From a checkpoint of a small transformer trained on Wikipedia: LayerNorm before each block, no biases in attention or MLP.
MLP neurons of a small language model. Each row is named by its layer, matrix (down: output weights) and neuron, and shows model dimensions 64-159. Each number is 128 + 24 x the weight over its row's rms, rounded and kept within 0 to 255. Numbers have three digits each. A neuron's up and down rows have the sign that makes its largest values positive.
After each neuron's rows, "fires before" lists the tokens most often just after its 100 highest values on Wikipedia text that the model never trained on.

L6.down443:139150152103098118137173085103127132162142165094144124131075095086162128119134120127112105122120115138120105156101127088111111140144147095154139127117102101163114143136111095110168119086178150136164101136099132123101107166095163133092092088122127133114099130167122145106156103144127124139
fires before: "\n", "|", "P"

L10.down179:151126115106135184157149122177141163105135138106106091169107127154108125102123126135132093112126102133109105148180100123108167151097146126134120101137154130128089117145108167147106087121101116136177120146128129113159104093109127129141107116132119117082133061112135169136113110114055111150
fires before: " ", " of", " a"

L9.down176:072140131119072121163138137134134117107129114148186119122163135150127144107140138145134130117148150150138108145128124113115161088117152124105142065126125136130096143134108102123175120127118144129140111158137089164155126169143125094144161099132119116131106118154158138119132139112084142090
fires before: " ", " the", " a"

L5.down529:147123144071052077147138159169142116152151142124114159091173138163147141101138149098105170119109101120104189147097131159120128149128130158072110149112137117162128148126145097127118133146090104182126116137123103130093126133168144143160129132102101131142127130099111122148113125103107121096
fires before: "\n", "==", "The"

L5.down161:149113126155054113124160164174144092168109143097178130134115154140151132126084112135130156090127119104103106151128098054139136106084136114103180111119133125170159098149137103149145078104114137106124134126177107123109113113104127104124145099158085104157101126123111140120112167178082137149
fires before: " ", " to", " Win", "st", " C"

L4.down581:104088144168160118178112152109129130143118148133162133101142131131115143138119105122130127128149103108141114132132120104122130098087129133111161093091127100156095157171081148131146087145112153117146119158121121165136107097151110140157139122144117150108138143149124123114122152085124157109
fires before: " the", " ", " a", " his"

L5.down497:123095133162114104127116085132127105170111126079146135116163129167137132157111102119122116116147149101106121107113113149133182147137130090142131123166141170142087098095143114125093134166114152087104069131162132150153099163099111092153117146070093127169154074135108121106120097137117094151
fires before: "\n", "ia", "."

L4.down236:128108136115179126113085077132108130140177146152142094145115099110134120133133139106153163134164122077137153117116121140103106129110145083119117137119127131139111101119078132131159157141148131129141147098116159185126172150105133110085158111120109186129110166065161148124135155139092090173
fires before: "2", "1", "0", "5", "3"

L10.down300:110135106151045129134089102126107170118120098145140134140167106140124175113149136140128141129122107135112131150154118096155089109101145100095141151121108129137154114098141132085159161140126112160103099161099205140096110121119095093092131146130134168165131093103147123116135130150104130110
fires before: "1", "9", "5", "0", "2", "3"

L10.down136:150130114158142115119110134215112125144127167141170121141095098105084118143176186124069156106117104116134119119180130124114097083124128139150136065107132085096132159130147104106127118176094133146141123136133128147128129150116107131175130156112114130123106178144119112160136117115106112116
fires before: " the", " these", " them", " its"

L9.down242:072089082120070100117101128154161141132102150126134120121106107126117128127098099128079170117122153153125122143133109156153123128128143120151140104155130110104130150125142099176154101152146157142110148113101082099149107152127140184130123150105142140113159148121082134159129137105129094108
fires before: " "

L7.down6:131127154145121096128093122112122117141135130132112136122151105158140148117124137152138110098114109121121093111149123149142138110124125182131150127114129199156153138092145125188127143124165109136113117086115161113109118100133146104181131153132148110143176128118113143112106112121141110102
fires before: "2", "1"

L7.down9:129100145125088126074150102127117160151138163153117122153140128125126101155171127104104105100128095103146138124189167168114083191087151152149138150126121127135128136102110140129114111130123112133158106165147071126176131126132124154122105097103159089146128167189151163143134152105115174146
fires before: "|", "\n", "-", "The"

L4.down346:123086106120115124122150116147113119126091147130122136126126072168085120132133143115096135134130144118129111089091118155121150146178144097124109107114116130106079134108133115124166087117119109077140114111119130079173121161134094125154155124072131133143146119151139155132122174108108149146
fires before: " |", " ", ","

L10.down482:160086147154101110143128120076096150096135148104133120128170123110134102162110143125131135159129139118128166088107116121112131131136155118101121132125142104125115127146155096103150123114088143093188131102110133121133113133158174114118114157164146112120132132182129133119099137098145136123
fires before: "0", "5", "2", "3", "1", "4"

L10.down312:137129176142117126117121105101150121127106131095164147114131073143130107094146145132127107128149171165132117136112158119144110141162042111107144122114143150144158174122155112102138142109165132104143152111149117136117122091158115125148139110131136084134144151137165069118132143152104108112
fires before: "0", "nd"

L10.down309:071165105122038096141105149111163095120108162088158155122115161135102151148124163161108168144112109101104150127108133127134135161151128140133147121153148125107144067131120106163124106123114103140103142166126115128136117150088159136141147112141149128092121134111127124162099128127131137071
fires before: " ", "|", " —;"

L9.down371:120124121107144149099118153128128115165120135095175136153133132141135097118141142107152119101125093142121154173118119127120115115121116119114138112112164098100115147109115121100150104122115193132093096149096119133125161127094107117108104092121099169130172113108171106192114129157147142146
fires before: "\n", ".", "0", " |", ")"

L10.down407:157134175138119134122088127113104140147127135157098115169149162117086107166127113131161109168129137133103116136058117121075147174086095144158132111146090140120138181116091115138126128117078095164130137133099123137138138159125131082138159149099118146173130135144157112130139154100117151097
fires before: "0", "2", "1", "3"

L7.down490:180108141116000159097108112136173131133130098176143129138133106126084133094134125136113115128128166100123103164088125115106113113137176125132146112089116114116119144119116121114119118123130112147123147102075164147103140133147128087103132136134100144166114121115132118157139151130107127135
fires before: "\n"

L10.down379:096137126120117163162141160115154106141146125100080125112156079129138096143104109115124122107161123154126165136101106154097118158125170103125155111182143112114105154145166161148169132136078133148154126099130110127119165178129133150098135121154166098094135132107136094136103085158121102062
fires before: "2", "1", "0", "5", "3"

L3.down288:110124114174100130141137148124124135108097104108142137186137123134126073143131114145122175145139142173152130135105138123114064146075107143094177145122138106140122134109102178153122103124131087161139166169166138151111123100140141099074117163129169119128138152144148149120136112109115103128
fires before: "9", "2", "6", "4", "3", " "

L10.down541:089116145082051131148138080132065115115117159158105095122125119130117132104120153112109124149145097117108132158136112117155115123126164105116138136171135124211076109132124142140069124075103154119134107144133110133139148137133158122115083130065163101111147102129154113141140110150114132136
fires before: "\n", "The", "2", "American", "1", "In"

L6.down181:082089099139110160105124121145159124143141097099127152133123057137139154146136136116128144107137092120138131137125137159132172113110153090134110157094160135106123137143079149099184132121122102138108098118066156143127160153094153142137145126130131130142136168134134083132103157126132164137
fires before: "\n", " |", " ", " is", " was", " and"

L10.down86:145146126128011097139135146131098125151141178123166119144127174118135109066100149122128124116098149146138137143141117122181127122090149128151139139117124157092066154093127149154111127182129113128127112110112146140100110108119105148108112119179139137148165138118094130143090132104084096094
fires before: "-", "\n"

L9.down140:086107103132170139119134148151149148146144147141176128149100126163159132151124144139124121156139122129109187117105131097142123117102116143128134103128135123122117127124157144148149098133184119133133160109139115141080148112158161146163153094157109147121115102125140132139101121095140143098
fires before: " ", " ("

L7.down585:126192150098071123149080121116106113114141145147126135107167139121156170117133141184187095151145120153128119113137188135128111155165101134122094136104081124140109127118133159100135202164154132089196132123135125141117141129150113130126146140151120076110149135148117114061131160128174168133
fires before: "0", "2", "6", "5", "1", "7"

L7.down60:152142141123000142113132135123126133142123130121109169161143119130148114129136135089142118115145153121100105106145116147119109107125126100115130130102142116117142158109132159115119141125132123144143148118122067129140131156083115135134139146087113154117125113119119114126152158130124127168
fires before: "\n"

L4.down386:168135134147114098124174093167083113106071133145110150126129102103115122108121127116127179145131125075130127112145151120149155102102128101177179145109153078107154125140136103120132156113103118119165127139158126165115156117162098086121164139138130101155083120170099126079158176123133139151
fires before: " |", "\n", " (", ",", " who", "ist"

L7.down550:096148108111000109130091146172111091135148138092177104151102162145092107097156109161144109166112156152151134187162133121169132125128125138170130074114081109122099141081108126138116132141118121122128141140145117157155126133147155117159119096130098133118118158161143133124115166141100164124
fires before: "\n"

L3.down371:118139145165119170134146132121119101120106148138139143154099124116118149126159130169120150116157145104137090164128120111136115132120139123132143111140137090131118120116136117135134083127122105119155146137141147161164126135109134075159116096133104107143129115142124134143131107172140136147
fires before: "\n", "s"

L10.down10:170167117119055135115089150162130133164138114116147132114150099153108145064157152152138142092139187123127117157136096115145113138106128162156137115108097078155136117111123135124120153096154143072101151172116140161123138119140147146140142141118153113135144154097108107104104157138053166135
fires before: "|", "\n", "1", "2", "-"

L10.down176:149122119145119188118135128162111150148131131111084162127143114111139134137122084140129092145110082148151112110086146173100121148161163151109121132116094058127128125128105126135156170136141101179130099121088082130133105113119154138150119138142134152127128093131131148134141110147126094142
fires before: "\n", " of", ",", " and", "."

L6.down511:122136155110131127122124131121061087164131094120140170138085118128129088078144155116151136122097129143113124169159140091150155133137138105095143077132125122125116144147107138091152093131146125106116116143147149122159184119139161167125130128098116139132071135149163160106118106190122109138
fires before: " |", " ", ",", "\n", "4", " ("

L5.down300:094097129111165099136130127123146124145065139092144130122158126107145107150100157156134151174100152073096164086151148136153146119130147128085138153101146128128121134103111111131120123102144114171156119122141169149138102121190155126160144157148111099140105126168175176105113121120120143139
fires before: " ", " (", "\n", " Apps"

L5.down479:133137093160048111143134135148099151132148123138123088181149079077118122159096099146116151143140142136118131159149130132113138143169090136122149087116126145093181121140130142127098149129129123101137128124152113105089124149107053102129121138106080097101131114148136147122114144111081095112
fires before: "s", "B"

L10.down599:111133104124130116077125155137168176145156128155128147085116146152125139123136140139125139121114111155148088101166101134160138136106147118104146104129144098101132093117126136095174157131167154134095085124121117160159143108095123145124127102158103128111075111143100158145107157120087138111
fires before: " ", " the"

L4.down543:143152132121000109132097068153124121118141180155155128140127144163129118130130110126155139161153154135125132134125091104121106121100138124201132085096139110138107131098130115147097115149136138161147129128127126110089146129120122134142114113148153153141143122121100160078115147114113168115
fires before: "-", "1", "F", "T", "2"

L5.down219:157117081105125177058110110116114143142136120142171152107128142138148114125118160115154096115154116114131150147102138168173106160138112131101109105138123162114104158169091171123163113107135137137127112105155118114144094149141138154118125123145154160170128122204139101109102131127147152102
fires before: "\n", ",", "==", " |", " for", ":"

L7.down305:128123146120076121103173090145155141138085167086122136122123129129167118139126114155145149108107104120139135161148152126148164115117134069147149143147089113114141112124121112128131100167147144105126101140117150140126113163112102141094152081168124138132174137142136154146159108179144072151
fires before: "\n", "-", " |"

L5.down517:145076138113026103144075148141117095140137134154118151122181136139111113123146187162099114155110101105151169150130137138099135147117161086112138151146124143144107129126111106136120159073141119131148134133102123142087125125106149116116116057086140140157117125124143163132161143128149146122
fires before: "==", "The", "In"

L5.down504:149148114111148134094097105136123136115149141175140083148152077081122121089102137173124116189142129098127146127100117155134083123099167129150108120136111113141076130110147155143112139089144148093099174102160140103150161129153110132134127087100122172124113121149122121140149113108138076164
fires before: "0", "1", "5", "8", "3"

L5.down84:118153086098115137084129101106135148136127133154083118133173147117149148098129163142116119115108135147144145135130123142154149103101158133107148147164100121175148121134094149097146142127142096167116161158142131116130107105115114144158143146154155147168189136125129122109127135110104104127
fires before: "1", "2", "5", "3", "4", "6"

L10.down227:125120118139085136108086119129102158146141139097132124150117109119116137095157151135122113142122104123125102115113161118149128125093134151167066186122098126088109149152145097115104124114176117163120127125111088130109159091133138135137142095092149074146135144140160160078124139165122176114
fires before: ",", " that", " the", " it", " he"

L10.down195:121142139150128153205133089155114140152091134170110123117124109113143144103159156108129116132150158145083156132151128146135154149124131128126140153103136129109141113127181121107145135143108139191144115117179117118113155108151126146091147135100142132119138125141143124166135093140130151141
fires before: "2", "9", "1", "8", "0"

L10.down375:104125158129073134138132098163133083114097148155103144131152153144142103122141074113128109108115156169128085142132126161110131108121113135119141125099140141133105117115156117156142127118128115164118126131068086092150144101089163085127150076105114120138143119112104116152171101134192150154
fires before: " in", ".", ",", " by", " for", " and"

L5.down440:109128173136118096151139147124096141075121163109139114131096154140112130121082080099138111131116175128153139168127160133132102126105141176163130132093158101126134120104100099145120158118114115152121130109112130142208136146143141123162146107134111169137149149081138103151116134125132107126
fires before: "W", "===", "==", "|", "3"

L7.down98:108183125144146117119180130145138099110073106128106146116157156144146082128149186146118135097104131163173128085112112159174109140114109096110151114180160102157111077152156105142134147145156140117107183147107130145126156097135133118140128116144109122141134108084125160136150107140147100158
fires before: " ", " the", ","

L7.down595:054125131127055124122084094119137109098169146135107100135071119143073105117153136098169156157144151122128069111125130106122111137090106110167124140153102134122131132078148123107105121125194139139155142122126141116097131108104128143123098099127150146157150083116098124113125170147113142129
fires before: "\n", "1", "-"

L5.down513:138147133120038134159146100143126113125096154146164117150105112142129107114140112116127127112145155119147087102132116089147139102144168115152104158089100108132110096116131093123128141094129173109150126104145164129119141107160128145130118097125187177094160104173091134098131141162109150108
fires before: "\n", "-", "|", "F"

L10.down484:156133089133138150127127135108125111135120136097138151102149150099136147149147154167120091123148165113129131162104149116146114175094127117114163143135141164138094131114083126144108113145109140123130157106064124103106147069125118165154151127118142133113121160066141144109118061105141110140
fires before: " ", " and", ")"

L9.down25:123113141105135131108165145120091120121138104152157152115144116128138139139168122142107126130155158106132117177157132160151098126134113133127152092137123081123107130123142097147109104120126173156127145075130144156167133094145124169118089087132166109161123147166151069160127057133109089101
fires before: " |", ":", "born", ".", " (", " older"

L4.down495:127167132057121134118140091142135111162130114105130111112128084117166134123173164145139133152152124130091109064114140170139133119168105132107140106172117099136120134112133131128125122130150157166105135112099117154122182133119089131132110130146096136105155109123157101136137127104136130155
fires before: "9", "8", "0", "5"

L5.down112:102124134138131142141104118109145158091115159128106142083150126148086113129110094212128122129134118133099145106126146087135129172153079133092093125086128126146121148111122125073103133154135155079177176108140148134134109084165149153149111156142129094150139114156156122121141163129133163141
fires before: "5", "2", "3", "4", "0", "1"

L10.down62:136125120113057106131157132140108118141140076142169075138144131133132140143122131094131127109111133171136130139147107148108167124131152159136202156120131138119158143107130146149163139166163130096098131111156099106094131108074151122117147104123157112140138110142139120120104094120127099125
fires before: "2", "4", "3", "5", " the"

L7.down302:094103153146096151117152129166102138132073160155135093213130146140149102086179132125132122106159145105123117127160120176149104128111172132141128135117123099121142183122140137129108153129096147147094120099132092137102105140132136137145205121117168085096105122104096114130137133123114133171
fires before: "\n"

L6.down157:105168131124103153109083113135130115181121108140177108117147153131093145129137103085122162125139117119129091131140143134105103184165143106166129088136100105133111160132147109148138127140137170128131091112133131124195089116122100146137113088094135092122105140113142071146091087145134116138
fires before: "|", "\n", "-"

L7.down345:123109100172135098114107188126097131096138102102112129121121092118169160135115088172140157131143112107152160138156106132079138121121151132126126129098142137144099146092132174132136109182158136154179136092122162145119131104114146098151149149135074138069136131166182144105149115127127125096
fires before: " the", " a", " his", " example"

L7.down605:154106109133175089096109118182127146136130083121169108146150131092123135181167150113143106098144154114108115147107190126131107141160119126121153129126197130131151133147112135135109123092128153112147135142123109128128156143146154080168126148120112136175131128123112144098117112130137134139
fires before: " ", " |", " \"", "2"

L5.down145:133134189151142147129136125156109131119129169158136102062150141168144102131117134143131121153133142126145177117144147172154124131122146097119107118112099080126101086117122117124122122101101126117112118160135146136165088144154143185131149143115100061101135109121102115158119125115130135127
fires before: " ", " of", ")", " (", ":", "."

L4.down167:098147177122108189129134114152148117182112107111151135094112133141132129138191156162104164134169153138124120132146135137129137157154117156132119133142112104089130081110156150112120147138186115112121165106165137096132093094123111121126139148120138094145157147141115113136091124111158093113
fires before: "9", "8", "2", "0"

L5.down203:122082133146111112176120136122101133101139113142150121113204105130139139121144102177100123122120145152120075100152104119154157154148171114118113143163121126125113099125128131130113113100117102150113108129129106140157095141148107139140121167122139106159126141106190117125168157154140127156
fires before: " |", "2", "1", "at", "3"

L6.down152:142158141156144160173165133160112082120104108087119160131151095102102174146129163157103125113098139121156142135151125139154148105137127177083124116158128126143114136158135141117088149102135144079158126107138156113157114125130102121126131099098100127121123133132094118137116105171101122121
fires before: "s"

L9.down476:132128148137000115135112145138125093143100144094147115140108132117144175088101172134114097111128136136094073129089117134111167110105157110145097142120095133142110128157095141101096160138093116128130186150122172103132110093139131116127102165117167135112132122092110084160098102109120125139
fires before: "-", "\n", " ", " |"

L5.down394:177102121114064138123121127138121133098147155140124081120120147146144101113128132133136135090129132093108132162131167155110080099130122112136127190107151112105137164118138114144160138139115109163159109140101153166147145139157139151131092172111146130153105148133186153104113116130100147123
fires before: "===", "==", "In", "\n", "After", "On"

L4.down37:131083087125122120119101119119131141134119132137138165094148116123088118134122172150074102131151148125125145104146100123139119157116100109132102129130103071140144171176155132167109081116208156126133147082131134136120133189128132184134095150150153100083140154101165093154109130182074114130
fires before: " "

L10.down587:142112145104080109129125114112107114110132121152168126132146110118145113101151171158150072128116158143106091116103124100129146116131121080180147135129112086106128151093128122145097155111100153117147116117131119160122125109125143128120091157149149153093123101131118103130079139124080151072
fires before: "-", "\n"

L7.down538:132100148092166125181113158144179109108117142078147146150082181109139070157127146161123110144091108089111148093108142130137134130133104132152175126172115149107134123167128100135112149125090128151107132133127109129160091163107105111135103123116134130158171114147136149133140119165099134136
fires before: " ", "1", " in", " on"

L10.down588:185130120084115142100120131095158165148129139109134143150174121142159113186127154141136094114151114119156106121152106177144144161131151121118135149146130127105130130126111113166114156109120150145148090122054147146146088140159121136161193159146103141112137134093121154140161131144123135121
fires before: " in", ".", " by", ",", "–", " at"

L4.down401:140105107128101106151109104114176147133107151163080107162121094167105114148103107135117135149123160105110132141097142121123143161141146117116148084119148106127126156109123081113106120088134138157128086122102128108128122168133102129113117102132147128092144130146088136123191124137095084114
fires before: " ", "\n", " Goals", " Apps"

L10.down159:127116166145119145119148103133145145133105132140133143137183164138124106171122095130128130118113142128099119110156137095146094159130186127108113160082153131133112142142142124115162130134142153140149066160115139080122096146159137158164135112133161114112103104118153148148164084132190103138
fires before: ".", ",", " and", " of", " in"

L10.down529:093126104154107113091109143142095126122154133150155146090098101122137134119126142179103123131143154133125127174147103170126128116110140127094132093089127132110125134127140103057163133132166102129163083113147128124165143127131125141110150092080144088149135155152129115116129118162107117121
fires before: " the", " a", " to", " them", " him", " her"

L10.down435:108130085108080160155136114167107134130155124127100151142147116090173143162102156117160132130114096125130147150078121122133128126097172112198154135136120151136111130142144109127117122126137103091100105155135095116149143177100161166087143141093067093142151118163114088134167126168107171159
fires before: "\n", " ", "8", "3"

L4.down204:129136162144110140141118150096112122094165118144192109159112139112150133122106131131118133141122175136088132152105107148139167139110139167127132121132127101089123100130122169118112070130136159149092149143093153104139157135125154117111137099143102123148110093153101125143142130129135127137
fires before: " |", "\n", " (", " in"

L6.down618:162113138148094089155141129120143120143130137135090116154106130147167162104112089143105168119087159112098131135128122155092130148160111156144141091104128165139131137109133129151148164115123128141170139107106144153142136140139078170140122125179091117134122149116133166128144104102151132116
fires before: "s", "dy", "iac"

L5.down366:144119157119139096164152149121145090095108125145102087104165157113136122166147166166128135113141160107123128114135131125134128134171124079117143134126137135134149116135136123174155120088124148109121146109135111114072117135127150095184159177087165115127136136116121135146131110180136135135
fires before: "0", "1", "2", " ", "4"

L9.down23:142100127085058128144125100102135134109154151120113094163115142112153164126090126096159150116124141089187131111096122109133142127121144134102118139072133136107104087139134106117140129148124125144165096152165099103114162176127088128135126104111109162124124136149131142140152130135110129154
fires before: "|", "|---|---|---|---|", "\n", "|---|---|---|---|---|", "|---|---|---|---|---|---|"

L5.down285:109124151088099154150111128129142102151091177083118140120134080143167123134165159166099171113115152120085118124160118147136149117120086147158114130123127100105133132102118125111144185113178123165137168148125108144131146096138086142155071154124125111108129108105119128115109156109164114153
fires before: "9", "8", "0", "2", "–"

L3.down568:133180160114117097163136107098164173153147094122125134145124121111129165146134092137121170118113165120131136122140114122139147138134062087128135127140161139138161135128110139147142104128144136115105130130071157114144089131077100098132107117114139083110118130114142156143130117122110097135
fires before: "s", "t", " "

L10.down34:108159102125079049161091140119109107115114196132161149111149141151129109101087144145136139142102158122096117144093120154170138106121120150148116078157160140120126131152129136169131111151156137151127151111113165098106099156142146161141106134149131166143151166114072164108102135157064107141
fires before: "===", "|", "The", "-", "====", "=="

L4.down39:130126174173117107155152151143131110105108094132105153102132140162157106097125084105122132120108165115130144114141107117131127121112148129123111147170138119124122165143142094119151162108100126121112130140135149132155103119137124136150161128157162133129161107118104140126108093142111132097
fires before: "==", "===", "|", "=", "-"

L9.down606:152149168127077132128131118126114128047150130133138140105189149157107125117141157168086089113134104108131123125137123125122109130100151139104121099091100120130135140104133101113132130114131115103139139123147052110148084102095123129147162115154102162101120105151105136106109123174160092140
fires before: ",", " |", "\n", " –", " (", ";"

L3.down354:113108128119138069137118159117093099119122180122152133116081162134159140115146142128173098148141137071168112151133127131110116188111132186134122142156107148126136146123107135107136148122128115153093127089124117120095134070149109099121141106181118106134122099115148139141150150135110084111
fires before: " ", "rey", ","

L4.down270:161126133123137118107149158122152158129141131132129133123118092139137139136114126160133164126129138131106145101112097126109128152097097116107093102149119176167171100142122131113144161097126107109110118121147090129117134123131047131129146155134095087099156086135144154143137123082066119157
fires before: "s"

L7.down430:151131159103056131131132176139136134115133129132144082186138134138134072122124135141136053139095134143133114102115134151140161120097121113153194172121115094114104170112149143146153143120102138085143130112140114144164134111110118154155140118118107098110168098118135097157117115126129102171
fires before: "\n"

L3.down580:125123130130255170103108124152141161135129107106068114135124120120116125133144113113136126125115152133146166113135160133122131139129119160129149140093076122136124130146160142144106135116133125105113143144088090128116109170092107104138183086088076115098130162170169126151092115127119111131
fires before: " ", "\n"

L10.down540:142125140119070156077121122159133123125132117124149122150141113088120099089178099107112120102131121091132143125112125126141137126109135102114143143120082135154110133118183090168148158157122158107106101101102068124163110105153082056141183138138104135121129090126099129148147119132114125080
fires before: " |", "\n", "5"

L9.down114:112172085159197101097145094110126104134129133114082152153119105109144163144115144125198145152158160123145115138158104149097164154118112109094097142148154133157158104155093142131081153130108129134101146106145143059135119120147100099187088182080123131091126109086097149159137107141107135127
fires before: "s", ",", "\n", " of", " and"

L5.down264:138140119138132102124122165165103127121102137128098135134122147170096138147130151129149100182160119142147061147127145104157119150108138142163123075114142153096129134157107122085153163128137174119146120140123120149172132116163125133121144114121128148100139104137162120135154148159087124141
fires before: " ", " the", "ising"

L10.down237:123148096139100114121105165127111140099131119136128131098113120089154131092131136166101152135106070129133167109130130091129146122139154077120093158081117121147141097109145091127111090141136128128135138109137124151127123108110158156119126090115116111130135121108137165109116071129124170103
fires before: ",", " he"

L10.down11:122127128088121159143110105173150189158140145108105129163096177145167132112132099114117085165117120115142056120067134116104117169132152149126116119117115083121146186126121163108129146129071158158157141154123068145117108111168122103101112102069136138150150084146093136144130162167132093143
fires before: " "

L7.down592:137118091126183098141145132137171134171102146146116080164131115098098122079132116081090117132136137123084144176130122136107122128148070108134123076122131137094142104125161100133137106115150139129097135112080138108102108108133131137122148169087150122110136144132133107151112094125133145151
fires before: " "

L4.down284:116142149163079132110129135143115139157117119113174158131186118125114087093083092131165175136102120126131146183140156089116120131094114086120125168163144137122124109124123138127092161110112137134139153138105148116131094176139105091156127153149112118131129122114130120130101094154147152137
fires before: "6", "9", "5", "7"

L5.down558:104144176150142141108142117092099109122110127146111140119148128112134149093111148160107130140132129161102132109121142118137149126169092092154137153119109115158125112116121128080115137133155134101142155082158096114143133096105094143154147164164109147127145117139136116124119178106145138144
fires before: "0", "-", "7"

L10.down617:182138099119145135130116113136104143119164154145113127138154124080144136115098083112093121152177171090134099107094118104133128141152112142125098109141105171133148131111147116095127151103096091126131165146153130125118135118181136103145141152111101101132133121107145151115128102168143119125
fires before: "0", "2", "7", "5", "3", "9"

L6.down407:141131119142206095172128167140140138130168106178153083149137077091126144135126098117122132102087127167115148085132122141096107129035130123101141122161111095142084093130144139128115073143146155138149189162103128110135123107114147124134137181137124128110137107091126100100118111093128094108
fires before: "0", "1", "2", "6", "4"

L6.down27:139143135189009124098116106146114161132129133174138153118098153107124105112147147138147142154132118121103151105151133129147102127115128147127116129136107114109127104129158117159107176144114121133126129144136154111119101099182160142154110141157088120167122134135125160155110146101085134111
fires before: "\n", "-"